From a checkpoint of a small transformer trained on Wikipedia.
Architecture: LayerNorm before each block, learned positions, tied embeddings.
Training: a variant of Muon for these matrices, 231M tokens, 7038 steps.
MLP neurons of a small language model. Each row is named by its layer, matrix (up: input weights) and neuron, and shows model dimensions 0-95. Each number is 500 + 50 x the weight over its row's rms, rounded and kept within 0 to 999. Numbers have three digits each.
Before each neuron's rows, "fires on" lists the tokens most often at its 100 highest values on Wikipedia text that the model never trained on. A number after a token or word is its count.

fires on: "ri" 34, "er" 15, "vi" 13, "s" 6, "ine" 5
L2.up115:540536461531507528562447500492533441352486458527455546516498577452548492529656521537549542581514583543534439482449511493493518425539474538422398605411536521514483461484599558610537470525419462452517525480576496445469501529478491488517468501449568479534535537563470437473601548464555421605

fires on: "\n" 47, " " 17, "–" 5, " –" 4
L2.up937:504570545517489519541421479494549542491568492436454487502553505432521527565553495462534456465496601491505478486600476518555488414483528489387450500447468469569503465460528471551444416406513554547517532488534511512521550529501415528521553522476628477472585506533453435486491516448393509430

fires on: "ar" 23, "l" 9, "á" 8, "â" 5, "é" 4, "v" 4
L2.up648:415469556456487621423453529415385528532489560536489458488536528467589456481465466550560394502489445470454522527496524550505545457437503508433547493476556616396467432520449535439449566463439529528454451519525496567508579502540447420442477623499560509542532517495505507267536468539453537500

fires on: "se" 25, " North" 18, "ne" 11, "shire" 5
L2.up144:589416436481520532515485458532587414497488452527517481477448481463485506446516505514463528518520544528512473446488476509395479477507457454559527496614438553526452459512465504570593426563469541451537497561574435444475595588479547528502561500498482548565582487530479477536487534489428402501

fires on: " a" 54, " vi" 10, " su" 6, " In" 5, " de" 5, " Vi" 4
L2.up375:489504461561495505453535508605493446490518446584574501555489480495449482442511502466529452404442510466498458500543466505584484497429516493445499512475475485463445566430491533503472515522469474558463490445453454537359517490536475460450548424472470486536554465536426461478586425564522515408

fires on: "ur" 40, "op" 12, "va" 8, "li" 7, "i" 6, "o" 4
L2.up381:475525532507420443465535552492483461536502534474418499556503444541445549477625532541489419459518445420542600519517589513545621566554544514484500479530449455540469460537504565332497582552495437503471606427431485514610511518528485442515543557452564502492480519549521418527546481440585440495

fires on: " number" 14, " addition" 12, "re" 12, "mo" 12, " result" 9, " part" 8
L2.up660:481577522552535424475577494536478569538526460566534555507516521555533508450607497504470545466507550592535555508493510588506514519448454548526521515422496491468635484522595553513496616556467514500450426460549390465478491527582459557375475554585422409527538411416474555570508490436476434442

fires on: "s" 23, "h" 13, "b" 7, "r" 6, "g" 6
L2.up262:552473473508487554549536567552590428549430552530508518480447448587474518466481535478376525538474538518482569485494585510482433462517478496550560503434525461473498442508502436544489451447572517496438457510497401509537509519463482504500418466597544571493504506526439478453484416432544514472

fires on: "or" 28, "ity" 24, "form" 8, " education" 6, " football" 4
L2.up814:494544546589499442499554517545463534542552467537472551536421405494527518512431397494495630596552505544437497480538502460479500502505482583468465471467541481482604490520441463474533552459480396452480436491513439422485545465469587329549481510528467526598506439382473426552512524503461507473

fires on: "ct" 21, "ver" 13, " Grand" 9, "ctor" 5, "°" 4, " /" 4
L2.up311:549450451469462516455510498416371507483424577531499451559522485449421551476557558555531499479518545474603520509443483509460537382597412530456575630464472532509484573489586417452413604457508455545505523572494488522542465525526500411610422468473495437533437519501508554597468533540472477601

fires on: "ju" 12, " tri" 11, "air" 8, "ti" 8, "ri" 7, " continu" 6
L2.up339:514452437532547543562410544501437536429503458447467555547473505515550497467540499568448566453452508513565478472484525545433507544569455380370561484518448563496452542442428504524464476461553518467578478429515512436542510530508451505525497554411434488431538489533474483499661472555523488537

fires on: "di" 16, " Su" 11, " su" 10, "en" 9, " un" 7, "ev" 6
L2.up515:521469507552478453495442488582536388505556466558542509504514579530468522573568525528561514476377513514528407603529494437463464486535477484451492500520522555558522506445477504544574414420455450473540482480484529520427531489451538543552487431542600402471455532411507476478555513521503503374

fires on: "ig" 32, "at" 7, "leg" 7, "va" 6
L2.up730:499576488506573511413598573503554535491473495534429480506448587472505503460549467503479533426519448450528459546542484509473540555507454523468495538431449486500493524458443497485511506449518495530475563523460498536517586528497423491505525602538506481531559459294505479555587460492518466546

fires on: "an" 16, "am" 15, "l" 11, "el" 10, " or" 9, "r" 7
L2.up626:518460423592491471426522472467483530504502563508608469522464482505556522542578468530463531573610461478457588441456473489525514475479505429521460479420525474386483468451451460507476501432468428534450464510509506481538498450466546504514534546487496481461491421541465505466521541463496416491

fires on: " mo" 41, " his" 27, " " 13, " Mo" 4, " the" 4
L2.up939:419553495529477382459480441431487501499512522455520550528499544510511425555584537488548576525520482544546509461422520510542515588512543476573574549513495504500465532455403547533488516493502469553552440464496602561547539417424484566474575441588540591511496513580477457491404549510422430531

fires on: " vi" 13, " do" 10, " To" 9, " office" 8, "it" 7, " co" 6
L2.up892:557479592503536472446483476480550454499511523457403522406516563461453474463489537548505429395395490507570496449556479489416457395482498570507613582471439560513535518496497501515494422526520499452524542530528473537503443466549439518472591573555464564424492448458396391440458546509503454526

fires on: " un" 20, "ations" 19, "duc" 7, " album" 7
L2.up222:480436671472494539498441478393441454516525488399487516433572513514501496562472550445474482472420561422466488515480540504551430473512491424541532445500616534576522539524494554538453503534396506495577494460561490571520498462514512536450520474521436432416448404455446553486482492477486585506

fires on: "am" 16, " located" 15, "ight" 11, " medal" 5, " champion" 5, " km" 5
L2.up347:495440532479638389459526507464457505488438544475485604552544549536498422486539442426542507444542541511494382464530520574548563477530518392500509522555570408431491402515438467444525486442498556513619509576514486569545566554525482506511520493553541439486477594410531437500479490410546533477

fires on: "ri" 16, "us" 16, "y" 8, "min" 6, "ir" 6
L2.up312:522455602606527518464543517548484514493526465527436550576552550519327484431411489517468450602440466555470534512545575539491466494461440622475442523535599489410540526461499520610494489537583515453505441501473534515555456510565445540594526484563506561472551482479374433445527482488503542463

fires on: "vi" 20, "fa" 18, " Ro" 6, "cu" 6
L2.up640:560429554472557500471523458487532489447535492495462438472468520487507524473445507511502567554434521590481530466612578497503442530523517491484517495410403507417506516428425540576516497503491498500567442558488403494448511402510647473496491467591537481493491418472462538444490513510459458487

fires on: "ur" 36, "east" 13, " through" 12, " Cor" 6, " south" 4, "west" 4
L2.up478:468603473516499476480472569581581543571501528513489537527465498528617562510547546480445567456488571449531581488378439516458458516530541478527526485508516512386583523453527453519453475509508449508445535477459570521504561425476508559549461517425491484544469505537562442474584622492536521476